Weights of a small transformer language model.
Size: 16 layers, 8 heads of 64, vocabulary 50257.
Architecture: RMSNorm before each block, rotary positions, no biases in attention or MLP, untied embeddings.
MLP neurons of a small language model. Each row is named by its layer, matrix (gate and up: input weights; down: output weights) and neuron, and shows model dimensions 64-159. Each number is 200 + 20 x the weight over its row's rms, rounded and kept within 0 to 999. A neuron's up and down rows have the sign that makes its largest values positive.
After each neuron's rows, "fires on" lists the tokens most often at its 100 highest values on Wikipedia text that the model never trained on; "fires after" lists the tokens most often just before its 100 highest values on Wikipedia text that the model never trained on. A number after a token or word is its count.

L7.gate542,141,207,230,214,185,187,208,203,212,177,202,193,213,158,174,231,189,196,210,179,182,199,160,209,231,211,243,207,241,220,194,179,165,199,173,197,196,186,198,194,196,184,217,208,182,195,226,207,203,239,228,205,208,210,132,212,240,215,242,190,159,231,183,220,177,196,193,209,170,187,200,241,218,198,195,209,195,201,173,192,169,202,212,196,203,229,206,193,172,190,206,218,163,182,210,200
L7.up542,203,187,240,203,171,168,199,219,227,204,220,186,187,214,181,230,192,173,201,174,175,215,164,208,221,226,241,204,212,205,193,209,197,184,168,185,213,204,205,200,226,211,173,169,230,208,226,197,197,224,221,207,207,196,156,185,234,253,238,209,177,222,220,178,178,207,204,173,171,188,195,235,208,225,206,210,186,198,193,198,183,191,216,178,206,247,190,179,149,209,217,216,189,210,190,218
L7.down542,224,181,211,207,201,206,226,217,175,218,218,209,222,197,212,207,195,240,218,181,218,194,218,204,191,246,221,201,206,217,215,193,204,168,237,194,184,205,214,194,202,194,205,224,209,179,207,240,204,180,188,193,225,159,211,210,215,175,197,217,164,164,189,262,195,200,215,202,186,205,211,232,184,235,189,222,214,206,244,206,160,231,186,213,216,172,209,203,230,219,233,186,167,137,136,207
fires on: "|" 26, "-" 26, " |" 17, " and" 4, " 2005:" 4
fires after: "\n" 52, "-" 18, " " 4

L7.gate1993,199,173,186,169,181,176,177,182,201,190,214,220,209,195,204,209,200,225,202,230,197,163,210,193,160,207,195,228,194,230,201,218,204,177,203,208,208,219,187,203,186,172,165,172,179,206,219,197,182,192,187,212,226,226,187,166,200,210,223,211,189,173,221,215,210,224,191,217,191,194,176,188,199,189,195,227,206,178,196,199,198,184,215,195,174,201,225,194,175,195,183,186,196,178,195,208
L7.up1993,186,171,167,221,189,206,199,201,205,218,203,235,237,193,201,206,214,212,164,209,183,193,240,189,191,178,202,171,195,197,233,179,201,188,222,202,189,186,208,153,167,190,199,208,192,205,199,168,208,200,176,196,181,221,177,216,221,199,220,168,187,205,179,180,189,216,210,187,162,219,204,206,203,227,192,210,244,194,171,202,169,222,207,178,236,242,181,195,210,166,196,222,228,189,210,216
L7.down1993,237,217,206,200,178,216,224,183,179,211,198,226,209,178,207,180,178,214,185,194,242,208,220,187,226,192,203,217,186,225,193,191,187,225,170,195,199,202,185,202,196,217,192,177,180,233,198,177,218,241,181,176,205,194,217,158,181,191,209,152,197,231,208,199,220,179,207,196,177,210,233,241,177,195,209,170,184,188,203,213,157,209,239,227,197,186,190,237,148,212,230,196,213,195,182,201
fires on: "\n" 40, " |" 9, "|" 8, "-" 6, " Team" 4, " Candidate" 4
fires after: " |" 51, "\n" 33

L7.gate88,195,207,194,229,160,230,217,196,200,220,234,167,214,207,199,189,208,204,190,183,202,177,180,182,210,187,203,195,209,203,188,230,210,216,218,181,188,200,232,209,211,154,194,169,190,224,192,199,204,205,249,204,201,238,207,207,203,192,213,182,203,187,191,213,192,175,228,182,209,176,186,215,166,173,223,172,167,195,208,231,184,188,185,229,222,210,214,182,220,224,231,195,182,216,192,246
L7.up88,213,199,226,188,215,202,161,210,223,236,198,192,217,191,191,165,156,182,205,190,194,194,197,193,200,190,201,206,214,188,202,231,206,189,238,198,199,201,207,223,244,217,194,217,207,194,200,158,204,196,210,213,202,218,208,192,173,168,179,206,187,200,162,202,184,200,218,162,195,207,214,180,193,233,191,196,212,183,238,162,200,196,169,229,195,195,172,203,188,191,170,176,198,190,206,202
L7.down88,177,191,217,209,185,236,209,198,242,177,177,186,220,218,196,214,194,179,187,205,197,216,184,182,226,202,182,184,197,219,208,243,246,164,173,162,195,174,196,215,231,213,211,185,195,227,221,196,204,218,215,179,194,176,229,216,181,189,220,167,217,209,170,200,211,191,211,196,221,180,177,208,189,212,191,183,200,207,222,222,188,199,160,228,225,231,173,196,220,207,169,231,195,191,196,226
fires on: "-" 77, ";" 6
fires after: "\n" 77

L10.gate1942,225,217,186,210,196,195,215,216,202,201,195,203,245,197,247,191,240,190,214,197,188,172,216,184,206,209,184,172,156,210,205,194,218,174,192,190,212,193,246,212,229,207,227,178,226,164,193,192,195,188,220,184,194,203,215,219,207,217,163,159,180,195,203,227,190,229,198,203,223,230,204,222,221,183,189,232,214,208,221,219,224,224,178,208,205,191,209,223,220,177,188,173,195,191,215,188
L10.up1942,225,206,196,212,220,175,184,157,217,231,190,222,188,183,187,132,232,205,181,197,205,190,204,201,197,209,131,206,180,206,185,205,229,202,199,207,217,204,194,187,217,209,198,199,174,155,216,200,170,184,206,231,195,230,198,205,209,176,183,205,174,182,182,197,213,191,187,170,193,238,206,199,165,210,227,181,200,242,191,207,194,234,219,199,213,231,191,232,217,226,187,179,210,205,178,199
L10.down1942,165,162,186,217,195,188,206,212,207,211,192,166,168,197,215,181,181,193,188,212,186,228,199,177,198,214,197,205,211,213,195,202,179,202,220,199,186,214,198,205,194,203,192,193,192,214,242,209,210,201,166,236,183,205,198,188,197,209,191,228,206,216,227,192,221,202,200,191,190,162,174,206,239,168,191,212,213,202,154,199,180,240,173,206,214,205,216,181,217,212,226,188,218,207,189,248
fires on: " is" 27, " was" 20, " also" 7, " a" 6, "ter," 5
fires after: " It" 27, " it" 15, " is" 8, " was" 5, " Wal" 5

L10.gate102,211,199,208,191,224,248,177,215,211,191,191,175,239,203,219,176,213,153,218,185,191,229,195,204,214,202,171,202,207,227,176,169,196,218,196,198,241,178,236,220,182,171,171,182,214,172,189,223,203,231,192,216,183,184,149,212,209,200,197,236,188,190,195,189,189,194,211,246,225,188,226,218,236,207,224,197,206,198,250,205,200,194,221,195,203,141,199,188,193,221,188,195,166,206,209,221
L10.up102,188,191,201,187,166,207,236,200,215,213,228,236,194,222,215,199,211,159,166,213,207,193,209,183,208,220,193,219,196,217,186,168,217,206,213,201,225,188,183,183,176,186,190,177,202,199,190,200,225,195,209,212,139,172,174,231,205,218,196,224,199,246,206,191,193,202,185,214,224,209,196,216,204,207,194,185,257,209,202,189,205,180,231,227,209,211,159,174,220,196,213,190,189,199,250,180
L10.down102,191,221,224,198,185,230,216,205,220,222,214,237,194,205,171,190,202,179,213,213,183,224,196,208,207,179,194,209,237,207,179,242,196,218,213,204,203,192,188,186,220,173,186,199,232,214,210,190,185,215,201,207,243,258,171,182,223,188,193,226,212,166,170,182,180,204,211,237,205,194,200,173,202,208,218,177,194,194,222,215,158,178,181,173,206,238,203,146,185,202,211,191,209,235,206,177
fires on: "\n" 53, " =" 17, " |" 9
fires after: " =" 52

L7.gate64,174,208,202,224,204,172,226,196,201,230,204,213,198,204,196,205,201,193,189,177,176,190,239,209,216,189,224,215,189,224,206,200,205,218,217,227,201,220,192,196,220,196,228,184,144,190,199,197,203,146,217,196,208,178,169,208,213,206,243,215,176,201,174,203,200,201,199,199,218,198,169,192,213,204,201,223,177,203,140,201,199,161,223,208,231,221,204,201,249,190,218,195,231,233,152,216
L7.up64,195,215,201,216,213,182,179,213,179,201,173,199,221,209,189,211,211,231,196,196,200,219,184,241,199,205,217,196,225,231,202,212,214,182,185,220,215,239,211,187,186,172,205,175,194,189,217,232,236,214,206,226,204,191,187,180,202,184,197,202,196,196,170,215,170,179,205,224,219,229,189,187,199,182,187,206,211,154,240,202,241,214,205,173,237,197,194,193,180,203,227,201,221,185,215,204
L7.down64,182,176,197,222,219,199,230,171,200,191,218,164,198,215,213,209,195,170,191,204,199,202,223,168,200,210,222,170,195,189,177,212,183,177,177,194,182,200,219,204,187,212,201,179,204,253,158,184,169,175,198,203,196,193,185,217,221,238,212,210,203,195,216,197,218,220,234,207,219,210,211,180,227,215,220,224,170,166,227,168,159,196,186,192,193,175,199,168,226,206,216,174,199,201,179,188
fires on: " |" 86
fires after: " " 70, " votes" 5

L7.gate1861,197,186,207,185,197,202,195,162,193,211,184,174,204,229,177,181,193,170,239,168,210,179,218,216,198,202,205,193,216,182,176,194,224,202,200,187,185,236,176,152,252,178,183,198,168,190,217,211,199,193,183,192,185,176,218,218,189,230,187,208,193,158,194,181,150,194,186,198,191,212,174,199,189,190,220,224,191,201,193,197,264,234,208,204,166,213,156,225,195,193,192,192,194,198,175,193
L7.up1861,196,181,217,209,188,201,197,184,205,188,172,181,226,187,183,218,181,206,215,228,199,195,180,197,227,173,191,178,222,214,168,168,198,201,204,193,221,223,203,166,168,203,191,215,162,189,166,215,239,206,213,208,197,196,224,203,201,186,171,206,199,219,178,176,203,195,206,202,214,192,211,180,201,201,212,222,196,211,154,243,198,231,184,183,243,219,195,203,174,202,219,195,171,200,219,172
L7.down1861,184,216,214,176,192,217,203,228,180,191,201,171,224,201,200,184,236,219,204,212,219,195,223,231,210,205,226,148,183,196,214,195,198,181,221,217,194,207,201,173,192,206,181,169,171,168,184,203,224,191,199,182,181,226,235,180,188,170,219,225,203,250,202,191,225,249,191,178,179,228,225,227,179,204,190,202,190,208,171,208,140,214,199,208,163,182,198,211,204,172,190,220,189,212,194,187
fires on: " |" 65, " —;" 8, " 0;" 8
fires after: " 0" 20, " " 14, " —;" 11, " 1;" 6, " No." 6, " 1" 6

L7.gate1155,223,214,193,216,182,204,218,210,228,192,205,206,232,205,198,218,219,184,222,184,219,200,223,206,191,196,176,228,210,210,213,192,210,222,183,211,205,171,183,203,226,172,186,208,197,166,208,175,183,242,209,224,225,187,203,165,209,178,216,234,197,235,206,185,168,199,178,207,209,203,188,184,218,198,182,214,227,200,193,216,234,198,220,237,186,187,178,213,227,175,202,180,167,203,229,194
L7.up1155,190,147,214,180,183,183,207,226,224,165,196,193,203,187,217,172,188,217,202,202,204,226,169,197,194,191,172,202,178,237,159,219,186,189,214,180,217,171,190,203,194,209,226,196,198,162,198,188,202,223,212,175,224,175,210,181,201,212,201,184,218,220,196,160,153,183,172,195,199,236,201,195,184,194,205,232,193,192,197,169,194,196,215,191,186,180,232,186,213,182,185,178,197,202,210,215
L7.down1155,183,175,189,215,198,204,202,180,211,201,183,172,189,195,189,190,176,226,180,228,172,234,176,197,197,182,204,216,213,210,186,200,196,208,229,184,230,250,215,218,188,224,229,169,191,236,197,197,205,225,203,184,215,214,209,213,212,240,177,223,188,221,184,206,205,201,178,203,175,206,229,214,203,198,213,190,190,182,185,182,173,227,217,149,209,183,172,205,195,247,207,198,183,171,214,180
fires on: "man" 20, "ion" 19, "o" 17, " 26" 7, " –" 7, "ium" 6
fires after: "um" 20, "id" 19, " Dark" 17, "-" 8, " Federation" 7, "cer" 6

L10.gate1555,178,202,160,213,167,160,178,200,218,174,210,213,226,167,189,194,200,217,201,226,195,164,185,237,186,195,191,205,218,211,198,152,213,210,225,177,213,197,187,178,201,215,185,180,164,209,199,166,196,196,218,169,195,183,216,217,202,212,163,205,202,208,200,221,258,176,169,241,216,219,226,205,205,206,195,193,216,218,196,204,163,184,226,193,157,182,164,197,193,205,212,208,200,203,173,211
L10.up1555,203,199,181,174,198,219,217,218,243,185,219,208,205,213,221,197,202,203,200,241,185,199,209,165,198,213,195,214,203,222,194,198,180,181,191,197,203,192,232,173,157,177,190,180,191,225,221,203,186,200,214,164,175,175,222,202,211,194,203,177,231,208,202,176,180,206,233,201,183,214,203,228,204,223,179,220,174,204,181,206,202,218,166,243,200,174,213,192,186,209,189,192,214,169,212,264
L10.down1555,186,219,186,187,205,192,173,200,187,198,205,168,183,166,224,211,198,223,219,192,187,177,200,185,220,210,196,176,192,178,184,218,193,210,188,167,194,218,164,226,192,236,218,171,222,220,185,180,201,215,162,170,203,197,185,223,196,211,206,225,225,207,220,212,238,189,165,168,212,196,236,204,233,226,215,187,240,195,192,222,199,204,184,215,181,161,202,188,183,188,212,190,226,205,200,183
fires on: "|" 29, " 26" 8, "-19" 6, "\n" 6, "-" 5, " 29" 5
fires after: "\n" 36, " |" 11, "-" 9, " +" 5, "|" 4

L7.gate1964,212,195,187,217,225,219,195,186,178,200,181,215,203,199,217,189,199,226,184,202,232,220,237,209,207,218,203,220,205,212,193,201,215,204,217,189,180,205,235,206,204,201,196,214,158,179,191,212,155,192,206,201,179,235,183,194,207,187,183,183,186,192,224,211,200,230,188,221,203,185,185,173,212,231,212,207,179,215,210,225,217,232,215,225,212,198,193,185,213,194,172,195,179,212,185,224
L7.up1964,222,191,212,227,222,180,212,201,202,206,191,194,191,203,224,228,202,205,201,196,242,198,227,135,222,187,173,183,231,204,198,189,222,235,191,184,226,203,198,229,221,223,186,193,194,218,213,148,196,230,209,241,199,217,173,189,204,160,184,175,187,210,188,191,229,211,194,244,189,187,203,206,183,216,230,222,209,198,206,204,198,234,202,202,202,194,196,201,190,184,203,203,214,183,232,207
L7.down1964,211,216,183,204,214,183,206,185,182,201,183,222,181,201,180,209,216,187,187,207,220,203,212,194,215,193,210,185,211,203,235,194,212,202,238,223,188,174,210,191,239,221,203,193,212,212,162,179,208,200,193,234,198,226,226,208,162,191,191,186,218,206,203,193,195,199,206,207,194,179,172,187,168,196,208,201,185,170,167,200,163,226,188,186,198,156,211,179,198,222,222,184,177,220,196,176
fires on: "=" 36, "-" 24, " the" 11, " |" 4
fires after: "\n" 62, " of" 8

L10.gate819,186,168,154,193,197,209,195,217,187,199,180,171,194,181,194,208,206,209,225,185,194,219,247,204,205,205,199,235,159,149,233,159,199,212,186,209,221,218,223,226,190,210,193,169,179,178,211,195,184,182,194,172,192,173,208,182,215,211,206,215,197,200,183,238,187,179,163,195,216,154,176,183,216,195,188,188,187,222,186,177,240,218,205,145,205,202,198,192,187,149,215,201,199,181,167,170
L10.up819,198,180,185,172,231,199,190,196,183,184,109,237,218,237,199,193,187,185,218,221,196,154,204,214,219,218,171,219,169,205,172,159,254,202,215,208,197,197,180,174,205,193,184,176,197,216,184,221,140,226,202,205,200,192,178,149,220,191,182,209,203,208,221,205,173,178,205,174,175,197,178,190,213,196,159,241,231,213,215,249,205,218,177,209,200,211,201,177,206,169,207,216,194,199,207,240
L10.down819,202,172,180,182,174,225,214,185,205,212,219,187,227,213,181,184,224,178,209,192,190,166,211,171,216,206,177,192,220,214,203,196,239,209,199,154,201,202,221,226,199,177,204,201,220,216,199,199,191,220,207,210,222,186,172,183,229,172,190,187,182,241,213,211,222,178,233,199,231,193,191,187,160,189,151,193,175,235,205,246,190,191,178,181,173,209,213,164,176,229,189,211,195,249,195,197
fires on: " " 56, " |" 7, " 4" 7, "|" 4
fires after: " |" 44, "|" 36, " Reg." 7, "\n" 4

L7.gate1330,181,211,214,206,187,175,201,212,184,224,227,196,236,178,176,177,204,217,187,215,188,193,209,180,189,207,172,206,198,199,228,199,187,205,215,197,169,207,220,211,239,201,202,225,178,219,235,198,203,177,235,185,232,212,205,228,188,212,185,158,216,209,162,200,169,221,199,207,205,193,203,243,170,181,171,181,187,200,188,185,206,181,151,204,203,214,216,263,202,222,206,190,200,188,171,173
L7.up1330,173,220,170,215,172,210,134,189,225,185,220,204,222,181,197,173,219,214,229,205,194,225,176,201,183,192,189,215,229,203,182,192,196,177,206,206,236,219,183,222,214,234,220,203,202,204,217,203,176,184,194,233,172,230,174,176,203,215,149,200,199,209,220,220,189,183,181,160,215,163,216,199,191,180,167,221,197,213,187,210,168,189,192,170,198,215,180,221,212,186,214,198,150,147,177,201
L7.down1330,192,204,199,183,170,195,176,216,231,204,196,220,201,154,208,150,170,197,204,198,227,193,220,193,222,177,176,199,197,185,184,246,219,185,217,207,175,251,206,198,203,202,150,200,199,235,183,197,206,178,207,201,167,202,232,187,194,229,206,216,197,188,195,167,223,223,187,185,230,185,195,243,206,194,191,203,199,198,182,202,183,172,223,210,191,178,195,195,216,190,198,222,202,158,166,202
fires on: " is" 18, " was" 17, " are" 10, " were" 7, " may" 5, " led" 4
fires after: " there" 28, " It" 10, " There" 9, " it" 6, " is" 4

L7.gate363,179,172,199,202,230,244,190,219,229,190,186,171,215,204,167,223,220,179,180,193,216,221,221,209,193,176,220,175,187,194,197,199,197,214,204,214,211,185,194,226,225,222,217,153,209,213,198,199,195,191,215,224,207,184,198,174,191,197,201,170,207,196,167,188,197,204,192,193,187,196,174,184,185,196,213,200,213,191,212,182,222,201,198,151,186,198,207,203,207,185,222,219,252,213,241,199
L7.up363,208,189,224,172,241,182,204,221,191,194,180,190,236,189,194,199,194,162,207,248,211,245,187,202,187,239,189,230,155,197,247,220,205,226,196,180,200,191,200,200,168,190,213,169,188,229,158,172,190,188,197,190,235,213,172,189,183,200,193,218,196,217,178,196,184,198,196,187,208,233,189,216,166,205,186,178,172,187,229,197,215,182,205,209,184,192,219,201,220,180,205,195,246,182,209,188
L7.down363,215,203,217,197,232,217,209,195,206,180,194,213,223,185,205,181,233,204,213,193,210,184,208,218,213,235,204,188,207,184,208,176,187,227,213,208,194,212,194,208,170,195,211,186,224,200,172,201,197,187,194,199,206,237,163,212,194,157,227,191,194,171,146,178,234,199,214,212,205,158,203,221,207,206,200,195,175,202,201,179,202,220,192,172,173,177,187,223,216,233,192,189,231,224,187,207
fires on: " |" 31, "-" 24, " and" 8
fires after: "\n" 26, " " 21, " (197" 4, "\"" 4

L10.gate596,223,176,203,182,206,214,177,181,212,183,216,201,194,191,154,211,155,160,199,231,194,200,221,216,164,176,160,203,196,204,155,198,194,204,176,205,181,195,185,183,183,191,201,182,175,207,208,177,206,246,201,176,191,192,186,198,193,230,224,218,200,198,183,239,212,195,182,188,221,208,221,211,227,224,195,193,190,197,187,223,180,206,193,180,189,212,207,188,194,200,201,170,163,159,204,204
L10.up596,231,189,189,199,168,201,154,182,186,193,220,213,157,214,172,234,191,202,163,167,192,222,201,175,243,181,201,179,188,190,197,193,184,216,188,191,234,206,199,198,184,189,197,170,173,196,162,189,204,225,170,189,203,176,217,190,177,252,183,256,192,209,190,178,220,235,196,201,170,194,193,209,155,220,194,163,195,217,150,181,183,206,185,210,186,193,186,194,176,200,205,233,176,204,212,215
L10.down596,192,199,165,205,206,215,186,238,204,166,222,175,208,215,204,251,160,201,219,201,184,180,171,169,168,175,188,191,170,203,179,223,194,157,188,194,190,199,200,188,213,188,224,183,232,198,210,226,201,180,179,233,266,178,212,205,202,218,197,208,232,198,213,230,244,196,166,179,201,213,204,213,250,197,178,186,196,210,186,226,211,200,184,202,218,192,227,165,197,220,204,213,183,179,168,179
fires on: "|" 39, " |" 11, " 26" 6, "-" 5, "\n" 4
fires after: "\n" 44, " |" 7, "-" 6, " 1" 5, " 2" 5

L7.gate298,189,193,191,184,198,225,194,201,214,206,202,177,237,213,167,209,164,170,216,214,183,195,193,181,214,204,191,181,222,169,215,214,223,193,176,204,208,193,234,158,206,178,224,164,197,171,178,174,174,205,198,218,206,183,237,188,169,205,176,171,220,215,188,200,159,231,213,166,204,190,209,181,211,155,191,212,213,232,207,173,234,216,199,188,170,190,216,194,215,188,234,215,216,209,206,202
L7.up298,185,202,225,214,191,212,204,202,189,189,237,193,208,188,202,229,225,182,227,207,205,177,188,174,170,183,225,191,198,232,171,214,160,205,185,184,193,215,192,199,213,194,232,212,190,194,199,208,200,216,195,190,194,182,205,191,214,177,190,187,187,205,225,172,190,204,190,156,206,194,201,245,200,185,210,227,193,183,199,187,204,177,227,208,232,232,223,195,214,179,183,193,222,194,200,190
L7.down298,167,236,203,171,164,198,196,181,186,206,179,202,239,196,206,168,251,193,213,219,197,202,212,204,177,226,193,229,184,175,208,202,192,137,189,173,206,176,202,217,181,217,232,224,205,196,204,180,198,192,211,227,224,181,179,187,187,201,227,203,203,217,220,206,176,159,193,195,211,171,181,181,207,209,238,181,217,235,173,205,178,212,194,185,228,178,198,211,186,195,180,235,214,211,196,205
fires on: " |" 71, "S" 7
fires after: " " 59, "\n" 13, " Turnout" 7

L7.gate736,196,198,182,211,193,195,212,221,179,228,191,213,180,189,218,182,170,174,255,169,197,185,210,225,213,243,185,193,182,219,248,202,212,182,203,174,190,207,199,185,213,202,208,215,157,193,187,214,168,244,198,188,206,181,199,179,207,212,167,173,174,209,210,207,189,178,214,211,194,194,209,234,211,212,221,189,162,190,188,191,186,204,212,177,210,202,164,217,199,172,204,226,166,198,181,182
L7.up736,161,192,245,189,182,182,203,189,213,221,209,223,227,226,213,216,171,220,227,142,204,188,186,194,214,185,179,239,216,216,235,177,184,200,186,198,212,204,224,226,251,188,189,195,185,211,205,190,198,242,227,200,201,179,177,171,232,217,207,221,188,229,165,184,220,193,185,226,174,196,228,201,225,215,197,212,178,196,183,194,199,218,195,202,190,209,183,217,194,199,193,215,157,182,187,228
L7.down736,164,210,241,195,178,203,233,250,227,179,229,177,209,235,215,208,212,242,213,198,184,235,185,187,206,223,183,218,191,190,220,195,208,228,209,214,217,196,245,209,204,214,191,200,211,210,204,196,193,191,181,210,183,181,219,217,207,192,166,201,207,204,203,203,191,207,202,176,224,188,234,176,191,202,206,228,203,194,224,222,184,234,172,198,201,177,207,201,203,202,214,172,151,195,194,207
fires on: " |" 44, "-" 21, "|" 15, " 2005:" 4
fires after: "\n" 36, "-" 17, " 2011" 4, " 2006" 4

L10.gate517,192,208,171,202,234,184,234,206,214,209,210,220,229,219,186,193,191,221,211,206,204,225,207,200,198,209,210,195,205,230,203,169,204,188,212,232,208,214,196,224,225,182,172,204,165,180,207,163,210,160,199,186,162,248,188,235,190,193,229,188,207,193,205,215,221,203,169,186,227,225,174,205,223,192,219,202,234,202,196,215,236,216,239,165,174,205,187,182,221,185,205,172,185,217,199,182
L10.up517,187,220,196,173,210,201,189,211,209,215,223,200,196,212,173,235,175,201,186,212,201,220,183,228,212,171,203,210,212,200,230,196,207,208,194,172,194,198,174,212,180,187,185,216,228,194,176,218,199,203,182,170,216,228,190,160,192,214,177,209,224,205,200,222,174,159,198,235,225,182,205,164,185,208,212,193,185,205,175,187,238,167,217,202,197,224,151,176,223,207,173,173,207,202,216,217
L10.down517,215,165,203,193,217,223,207,184,220,205,199,223,228,198,188,183,194,191,195,191,165,196,211,156,215,190,227,197,188,199,192,176,212,205,214,180,188,218,163,201,165,218,178,206,168,202,199,210,202,209,216,208,176,204,190,217,195,213,222,194,215,207,194,186,232,190,183,239,185,220,267,175,188,181,229,200,211,197,193,207,210,199,212,183,205,204,212,196,210,208,186,168,242,189,181,175
fires on: "\n" 81, "un" 5
fires after: "\n" 23, " ==" 17, "==" 6, "==History==" 5

L7.gate1118,229,219,214,184,160,214,219,175,194,205,189,222,208,240,189,181,190,200,174,228,184,181,174,227,186,190,207,224,214,197,211,190,190,210,180,192,169,186,180,219,193,201,219,204,228,209,179,225,174,214,222,210,203,226,180,235,239,202,203,214,179,175,254,221,246,224,183,196,192,193,212,238,187,212,226,187,184,227,184,183,213,206,208,213,221,190,189,203,223,185,196,208,233,163,217,221
L7.up1118,221,186,183,221,193,173,208,196,187,201,211,206,200,221,181,200,193,193,192,224,208,222,189,191,202,201,204,203,198,190,188,184,154,257,234,153,206,206,191,224,191,178,179,163,202,225,198,168,208,210,168,187,203,174,178,205,193,200,211,195,189,200,180,188,231,199,208,227,193,190,201,227,206,187,189,207,174,183,191,200,182,235,203,215,179,204,222,221,203,206,193,226,195,174,208,226
L7.down1118,197,217,197,195,156,190,181,228,176,210,204,209,205,187,190,238,179,186,186,195,169,189,160,184,216,209,187,219,171,203,143,160,177,216,213,195,183,210,152,208,208,177,196,146,214,201,170,201,224,208,164,247,188,186,203,237,213,157,211,194,172,192,167,188,211,193,197,215,198,217,202,231,207,203,198,179,218,212,249,212,191,197,204,208,174,219,168,170,214,189,215,216,188,179,229,209
fires on: "\n" 62, "|---|---|---|---|" 10, " |" 7, " Star" 6, "|---|---|" 4
fires after: " =" 54, "\n" 22, " |" 6

L7.gate748,214,194,188,168,195,189,197,193,243,206,179,196,220,187,207,200,171,194,198,234,193,209,216,195,199,235,217,225,185,186,233,171,240,229,210,234,197,135,203,220,199,224,169,167,182,186,199,186,237,210,188,218,228,158,192,212,217,191,185,207,208,215,203,177,179,182,210,219,213,251,207,220,171,184,220,184,194,184,197,172,247,182,201,192,199,182,173,219,226,235,183,219,179,191,207,169
L7.up748,230,151,220,196,178,204,227,215,203,194,180,199,179,195,200,221,214,192,226,194,237,203,170,188,175,198,190,191,180,216,212,198,198,225,178,228,210,198,162,202,216,197,199,194,182,186,197,190,174,227,238,200,215,219,201,169,201,183,199,187,196,215,198,177,138,189,181,200,167,196,166,190,217,200,187,191,179,207,208,200,223,212,197,190,180,171,218,221,204,151,193,179,217,187,222,229
L7.down748,211,172,217,192,197,203,191,209,205,200,202,219,182,190,189,228,177,215,217,221,193,221,209,198,236,193,196,184,163,203,182,183,219,215,238,182,169,176,214,193,181,158,205,201,189,225,194,215,209,219,191,192,181,182,232,194,213,200,179,196,224,209,177,223,166,229,175,238,197,217,243,232,203,182,211,194,201,163,195,214,231,180,216,195,192,181,200,219,187,212,204,179,206,188,185,199
fires on: "man" 25, "ion" 19, "er" 6, " OL" 6, " Federation" 6, " Award" 5
fires after: "um" 25, "id" 19, " Krug" 6, "|" 6, " of" 6, " Platinum" 5

L10.gate899,199,195,178,221,188,224,187,212,233,191,203,218,221,205,182,191,190,227,208,269,194,221,185,185,205,165,245,188,206,213,191,197,178,211,234,175,215,200,217,231,183,170,199,194,197,204,185,192,213,201,201,212,217,203,212,162,195,216,224,195,168,201,213,179,221,207,198,185,213,186,195,185,206,213,214,211,177,203,234,220,245,201,185,222,231,214,195,192,209,166,235,183,223,223,190,189
L10.up899,186,206,196,215,176,209,207,245,209,222,219,219,235,181,191,158,196,222,242,213,176,176,188,194,198,205,197,201,194,204,202,223,164,196,208,200,217,192,192,213,171,204,205,197,197,191,178,203,217,204,190,199,197,208,227,185,179,220,191,159,206,202,193,190,235,185,169,215,214,185,183,172,197,193,178,201,196,210,212,180,241,169,202,194,199,235,181,220,184,182,195,186,221,249,180,203
L10.down899,200,221,201,161,203,210,200,210,233,216,209,200,188,203,193,190,201,180,193,206,182,244,191,210,209,198,219,212,183,189,220,195,177,213,185,202,214,196,173,210,170,208,199,195,223,184,186,205,215,213,220,209,160,188,193,210,188,182,161,182,205,221,197,181,224,191,184,241,208,179,203,206,194,211,195,206,204,205,214,184,300,193,205,197,200,190,201,226,216,196,189,173,183,224,212,194
fires on: "\n" 100
fires after: "\n" 49, ")" 7, " ===" 6, " ==" 5

L10.gate237,153,223,204,188,189,198,209,187,185,195,188,168,225,210,209,215,161,168,211,196,197,201,205,214,196,197,185,196,174,217,191,176,197,197,206,192,204,172,214,193,192,218,212,179,194,182,189,208,209,181,223,191,224,214,204,189,182,212,180,228,235,215,210,216,184,198,192,172,199,219,184,227,205,225,227,234,210,226,222,214,206,203,188,200,178,202,189,219,237,187,208,186,225,205,184,164
L10.up237,159,227,194,187,191,218,192,209,194,153,199,206,221,220,211,227,185,184,196,193,188,216,190,218,176,172,196,190,199,166,208,201,215,236,222,215,190,161,205,196,173,187,164,210,172,204,187,191,234,193,168,196,216,212,231,211,190,209,180,191,219,218,216,184,188,185,187,199,190,213,168,236,188,226,198,201,194,194,256,200,225,195,220,190,161,196,225,168,186,206,235,207,226,160,225,185
L10.down237,192,209,225,199,192,204,174,240,187,214,215,169,165,217,190,176,199,219,199,229,217,207,205,173,214,216,162,188,195,207,213,227,195,192,197,208,215,176,216,212,199,198,178,190,217,160,201,196,194,162,175,213,179,193,152,218,215,176,175,208,194,197,210,238,207,204,195,185,193,221,198,161,176,218,216,156,203,221,235,152,205,191,217,192,235,157,215,201,221,203,243,221,198,195,189,186
fires on: " " 50, " on" 11, " On" 8, "In" 5, " |" 5
fires after: " |" 51, "\n" 7